{"num_attention_heads": 6, "vocab_size": 8192, "positions": "rope", "tie_word_embeddings": true, "init_std_up": 0.0163, "final_lr_fraction": 0.0}
MLP neurons of a small language model. Each row is named by its layer, matrix (gate and up: input weights; down: output weights) and neuron, and shows model dimensions 48-239. Each number is 500 + 50 x the weight over its row's rms, rounded and kept within 0 to 999. Numbers have three digits each. A neuron's up and down rows have the sign that makes its largest values positive.
Before each neuron's rows, "fires on" lists the tokens most often at its 100 highest values on Wikipedia text that the model never trained on.

fires on: "ed", "s", "e", "el", "ak"
L3.gate719:513507490557508418457464525541444500587473374536441473441552625479421515561514500505544503536427489480498544449517480443484471524462482544482453502474490575446579507502561464474524453426510510458528472507444427507489528480465501489445498467395494519524505524559527518470478512431381611475551605557437576546534462413534455548487463526500528395432495522587487479545508476560539484516542490506487493436515488558603493524486455406426558440556472411525504480408535478537499472415547489490437438569509565462486540570518610445525423438526479614422508517643377546504444489520505574520
L3.up719:593458513502459480516581504537509534522589442503520532466530422445588541573409547548558522513560623519529460498460533460471545466594413472507517485554464472474464554495504524467545470546574487503441567502466497558464550506455497500538491453550536496420491522567540425414520545519540507460553658507466463521567539506430539544462425481433431453505580445499572545466497539457497516542437509521489449519488556589566404509481474557447567449655579482496487573457585569517460555460461505492518479506600509457375473380542452523531513477584486471478375496558564509471470395504454430457
L3.down719:467499448448410495449466469490416481533482532559546403536565425450524549416468571525539504496509514592552538503471504542589469480439356557435575601491431518485459463474453426516601535560505498513422462478534458505567438396401541524509579501467526471487553566494502453483500468427493534484464538401478548575564559565514542602498468567452494541437598520457519485448575558500533560573522500478455538508487545544508531475524432514474479564528493504567476489534475471512394522517494537506491471538506490385534483470414453542476534433421506449518454496474566544499510514494481591493

fires on: " its", "s", " as"
L3.gate493:590434500383422518618510506491440565479513440425521488544540416510478494497548486466505462489483580521525450496538443507586483513526480365518532490467432527421568583517533443429508505536548530493498468501525495511630437480492507542515483508502555486515466482577493501457443541502482468507520499500507596465546470568467447467510513472489504459508446516365438492511485487534480539572514431472492463509581456481578431410424536497535512490567514415535528504589543434454456508463569580389488539572506492571543523568504455504544561546493494561428545643462661540432523554525499468500
L3.up493:552445519556509441545434530477555532513498486525469514488560448546525592486553574517501483461550559447603509494482452511445522509559471511545548465549452535505502456429534475543439572526597482489507444536577487478537438484423513517549482497611521375501498564515463413455377504493532437552486537503481417434418594458477535511519515498526464436539451444484448408437529514522473486562524522470448588467587513438514461436443609551388466462485474411488544500532441454427504538451615561403530487537568538459508559488504463526514565476505485532481425500512565513462555455426610472363
L3.down493:559436443439487476593546433395494524498434458506514500453426434508473532574512422538456474530513596460484502507588479445426446546478454508475510551445515533540498493461530520511483492533429454412472565489513493501521549445445539546484544450534445485528459508568647500489544453557537500414395543454470441450558493451484541480481502506469566478453477563469503419506485494532519527463501502448518488449514474510546500520502494462501455384413496498492444462532497577448459488477590443511491424502419518564491472491457503495562584346547478511502555584488448436429511541454418489457

fires on: "1", "2", "0", "on", "8"
L4.gate437:540497458391479477481447480574489468531485421431463548499482459459460602436500535406520488470502570545486522438545486474520543409568480486462597485599432523556541499560444573493519537457528505525525481497472541558465493484533458481463466518434524557502567533490589504538506431431514503496645553423487480585432514514526486595541524519406504467483499438544519441421515497494573577503537486401592537543459491497483449501441549601410487430455524557528504473463475611461559525428545516481454494454508521525529500575459517363499590499428441504504425488517528576396511524601443582549
L4.up437:485474541451524532547556463571581420445469486553480526481501492336423518500543533372506402531454480540483455453457495555482469474522426446462560538481434588442493437472499523453459531517440452582469481456472512542477525428566571472436506568581518490485479467486561554485540489467566542537465460525490486480485447550425476468465521543548465521517494533586451640505442522520415576506542536528476493481418460429456491557457531517548572472488518462427621462428449580462586542485498477558376518459502536526370482553533504540463457530477505441495539472477395410521405452455590469424
L4.down437:564442584588473462606494503437400546486657522442545557464467549552434580492561440490488497555503576566447462503527500440504545481470503510582549479408591448470429577527468540545455493400542419421545489502531514476435501501481525508568547532519471513471401504504521496566484535554556572549483587510498578521524543488468502506434479455482480519449564474470512512425581587436458529368523492535429500522543612559549503408514459456514518485464447513489586528516458519600464592497500511484527567429607498566521472483469566510508450519418504458549527472544433535541500551507511421457

fires on: " he", " him", "man", "er", ".", "s"
L3.gate329:503423493497456483489503493491449470462586502440443496436472517438605493514427488468480457440545411551477567454378502393459580599533539546521555500448553475480536508495443479544514587417497451463568463582519475564547576524363478520439444571533512529489517493498491442498547487504470503509512496489473386512529579421451459529457567467454454525457486472480433419477403524448429494490511506463519504457475544506476554577500502567500510504454533461484444540447537530568507529490500540544593421517524512413469527428476524493488461533489484431488516556448445441476542474391461551460
L3.up329:446468501486354536528565408559441479490514513465493460407504596443564488573439517508548512437543449424513469469450574510567565525523500453529576498478532409469519481495426499547463485521507505448493478551525492470578598532417516611424477547480528541492434491491504485512489487521416500528499502555498429569493463467466480505460606481461517447499478520516480472516446507528443392423489493495473547556417555472442471522550473588504503498432450551578497497422504589486511510468483489527527391442430439494496532472508536536537451461455486414468503562502377414500563421493574524392
L3.down329:525534486525482527482474530480570454511486489481490488424482628463519575498523449453469464451490547561518565477460484527380507470494519530545549517479437440564465570413433451591495558491507490463469605599478489491572537431501543533487469449489489470486505501496420591488480480475449460520409437453600502489494447487487520459476543355490550498553513524459490519549479467480496525523486537489501474447483599470522554482513478550584511573445503368464458394536558459498507479491477559502492505543454424512438435480435472445493508543506505464475523426407478532513514492519472569501

fires on: " the", "the", " full", " first", "s", "arm"
L4.gate1013:542515511571488485505533491531422523481495477537526467561604450456543525363568458482412495488528489518561530504457463459460532540581481511462540501506481535456516435478491457477499424443467428563548460446536539556458506593351495422482443580536506530521470547429487532502552577409560511471501501438552375522486461481563437489530468485452481533524571529479548445471546451527448451496424499469477439474476504533443482446457510546572581436540457473500525541584529531446545544584476534492520436501582446466536574484572478417454472534457483459479455575465470594556525483602605476444
L4.up1013:532406487520540466553448467396484451486510495543548510470524481529576515551460370427467495430447565477449488468517448479519425465433471555511434417503528594424491553495507496535525492543499531528531507519448529525560424542502391580466521490476508621444523521513437413583508463534644529495592541511396456540411468447459535514428512537432506457493484502480538442473485595520574451489571481537396503442584540597457608422470553471526530499437467579552537546473465532506572512534528493468555584475563484502518543534432439543504552503536488560528546557576435475557393547403527525483
L4.down1013:478512501408479527481508477459506467560415462504541460496518432439424597511456510511468602454473470535511558521545512527473552548455597476478582457475466473449601565458504486516491480604568542474519483572508494543498502487570433638456503471493483496461526443539481463461469497485537576480563496442444432561526574462558491510515448541492539439570439561544539415521515645503549422568497408575470511511506478478433504486508486505492515460507571510519588496575550518489542490485500551465485445458568514541550522520517523479542496515481470532480518544461553548556489523471620511449

fires on: "y", "el", "ly", "s", " Cy"
L3.gate860:483454500543495554512572535356560460499570458481495511479536564555496483476512480490522487588513520474519517516491614544482419506457500501569578502536535414487534595545549512448400486470454463424451586529516450565549550550507500530522525549469471547443482471575518470460475534496509488606620534501489563595615442438542505462553620489605460449451493473510484487560500453544466459435505485501490460476455518528443458470463490420587544493514509516528505547473504467513384522395423450433490409462487487517478481561417437509473467514616482476447514449593440430521483483527534517557
L3.up860:476516435502424545571469476544510504475472443562585521473541509475467550444456539516493532537530590399449473477467539467524469484578545542490515434544548497435395541544572494525484509457438477447491454507617472448458483395514452466580527469482504394463539529559499513502534477555483521447511505535394524449459468421484513591564502518463437486506537527439543542473460581592464402514440542507491448513524517459479539493490570532517494522492493523608535519425579539462554473573469377553525403397446491490504439450492534443464537466474420551382430496574570509459471471358459514438
L3.down860:488519509530565432489438503460585506511461523449554607491431565493452545351421528426457497506461524537513491438480529505506425475543571487510535549486491428491589477537494508542518607440351485484515509524610449581489416469465423563494510539423484387505465468518539555472535515505503514564481604450490432539538398522455475558461620468441546443485515556542579470459477510542546516494545460521494431545516511523525401474515502403556493486510534449526562436455461428548512587448516487444560538577510429440470458547481485472606542411479526503481503526459557414430493685496500463597

fires on: "s", "ing", "es", "d", " perspective", "ed"
L3.gate605:394530456540511415449521509441494490502543469489458490548469529516505506537526405437576483503459507492494411454446493473407513513440475452457498487453542385468537533587554447535498535515500490464557432450534441496503457485425514557465595450614490408546452552524488525532489434584489502479462548549554394452544527445512473482580504484591591466479499486505542543560582457518492513573453520380512507520580606553443491463478443509541523540555584479463414514405508539455447436612514496567541553580443489450575414462454402480513501511546592417573436594570451481503480461512454462413
L3.up605:492543595537437503550517482557602578544515520530535438562539508486501583522551450567534601367502544557431459459474530569477506540461362525471467504482481571517461454590496471486337515424485515516410503548478499409491420422497487516490523485491542455527535437447518421501473478538463552538542583554565545536441539579539468601569410619556528516492547536484473453499502470553463564535530571450504542523448551522558478446500612478490408430518454528498565546571493532441397544503503515503481522505526500453527451550467510507438460528471512586404460520393472511508540585494514493506
L3.down605:490503547490470444494468444445517600430488456498475539430508512555503516499539522485386448518522520537502394484370425490460484505462499491501470563483491363450455477435538510549520466518515469479466547458451562562620600478428460588521439449525574569491427441565504626523502460463460564420552519481461496484506510515525589595436573560503481474518496428592528561487449587446531479508539465481444362560525491418552538455407501583496552482477519652485471504565486481543536483513535571517449481483574520464512477479526417582477482486460437529429563525503486470553485509444587531562

fires on: "s", " world"
L3.gate665:549494428456489572518484483430468511495491523499424482539539540548475513426485430510564448526470503471520426432531467473488567446536499481507583512499516477480499480500446423520527497524487496530598548576491496470555516519536482556521584600583515531494501576586551494584399498548579522516560626479452482510515462359427462521486521461557468544478491577429542401455486569441443450425526528484518485538580419592533455560516492542502504474413492542602499462594537486488483524549492500588560503514506538469561510552518531425508518527522556546425409554511487540453507475507435525416
L3.up665:538524478528551519433495491447525464489544527518526456505486406519482463526542541506465493473548399568497506535452512512515542497474474579563481526533507547525533536459534498525399541513612481431516522502458557521388499541537495512403435472427520390590448570526405428543438387524577516514479520550498538443440493503496469484409527494567515479490504526475490562547569538455494523507550469499506476407459507484542416522416584466612541457449511520522494599533452535481571566583503527456530387552490498631473541575454517447534419583506441494480549474523561494562508525519480520551
L3.down665:565553473519421469508452435466588537463546435521529474434549520604506502517497456499552553468574624489517516561514576492528471570470535543438480538499423510457507501499510544518515441517568491373499505538578470513476522552509500629522459493452446530510440415598451510529643409530527522556517430459474495479425454457457562560463500595551494469515554444465474491521561607458474426551542515476427460507467505456485420417465513451460527525432542470466496463566469540580515429424525497440428554456541538531451465547554500474453613451533503477587466573525580432493434512506528482517

fires on: "1", "2", "9", "s", "li"
L3.gate266:592544448462506516493491564521532521634463606530519495472424483567557470426462427397472475525430517496546425418435446507537487473530524516516449504464462574543494498419549533475472388552554555562568398459542610482532499446480488459525409562506479446487514472584569508547493607488552602532513534445518527513521489416453435514397565382536417506452490496497434515500444537530512532573406489457565423477496442500539515528518518500550535542478504519461631616517487532476561557483493491507490469492486494471537470501491384479401454544488558528535533469492470480474483534491499590509
L3.up266:563462494527511540467608518564555510535479504517518495428488475451448530471543488508484466501418447441480520487418502465504528576578561517490456499535503509506469455493473490524375560452542515420441418569454486481454505491531485472488510487614352491552467486529603473540429450429492591494491549522554563488490481438444456519482559472487485504429510500463429523564412494408488521501578510648507470586470482453482399572498593454558528538412474521465499535539518538498462494480522498464527551580412545504413522536429499504494518527478543462476488400478567546493546580467547505467
L3.down266:511602424484505507567516551478566503463465541396562483521448414538559518531529482398550453429528493466532537465567567513536460501414489471452490511476514568478451534546564458542513388519485492453557464496450493462491471503554443528536491470482472520459528428517567451532471428465458478469447552466529415523455455520456497430544510533558551493541443565604426563473477493514548558509451565564415420557436442446472493561478508513613485509499495520477475589587500519516539487454491509464535565533533513495442530500496514544428480479443443489573478467463535459472452552533483553486

fires on: "1", "9", "0", "3", "2", "on"
L4.gate830:498575507487373449643522453542438567467441426443540470527480559457501531546497542448544530452457547456475612462523568518475568550489502563495455548507572539599383554427528495554478534477483486489512438446503488448477558551489552617450562431446505569513485497454462486453561465474552513526504480484451492456464623466543558596533480412469481462481519433574490494533497581430426464500455481482561540562537499608501456497483584609452402448509460532455548500480463584474483456437520459595481520483504587554565545493494514369533533462531526416450456516477489446515506497498518466481
L4.up830:491508539575512507513500502449497425549458478549495486433549408539582466481519445466485491409589448557589509491510499423467469447530494526530480525544529474395447493482434512530573410472506505519533393437470433498508418574491498534493494483532423567442562499459503515457460404505582371521527495480454500456444442533572531415447532540573421517439488536563512530396535509505535403369490489466506528462526485426459508468481488450483544505458445592518653506465505467442530430501477451540471459381538564346449509504495477544509535579486477592493536485564445508494432455431526502554
L4.down830:516517483519513619422516530415459532575542574545565485496539538623374540503494503527465554400508483544468558524474614532519519473408479535433472486518554536566566447513518512546447419525609493437518570623497473530496508476508592578459521534453504518520495521492544487480484489543547637557481429433473499466503488540542486503453488583494395524528424498494515525564654414520488449532532401576432480432528507424407543394491490541471384411525521430472554503461519531503470526382553385484458501500530501499536468426520570481525535546561407488501510445488553468530448602496588395454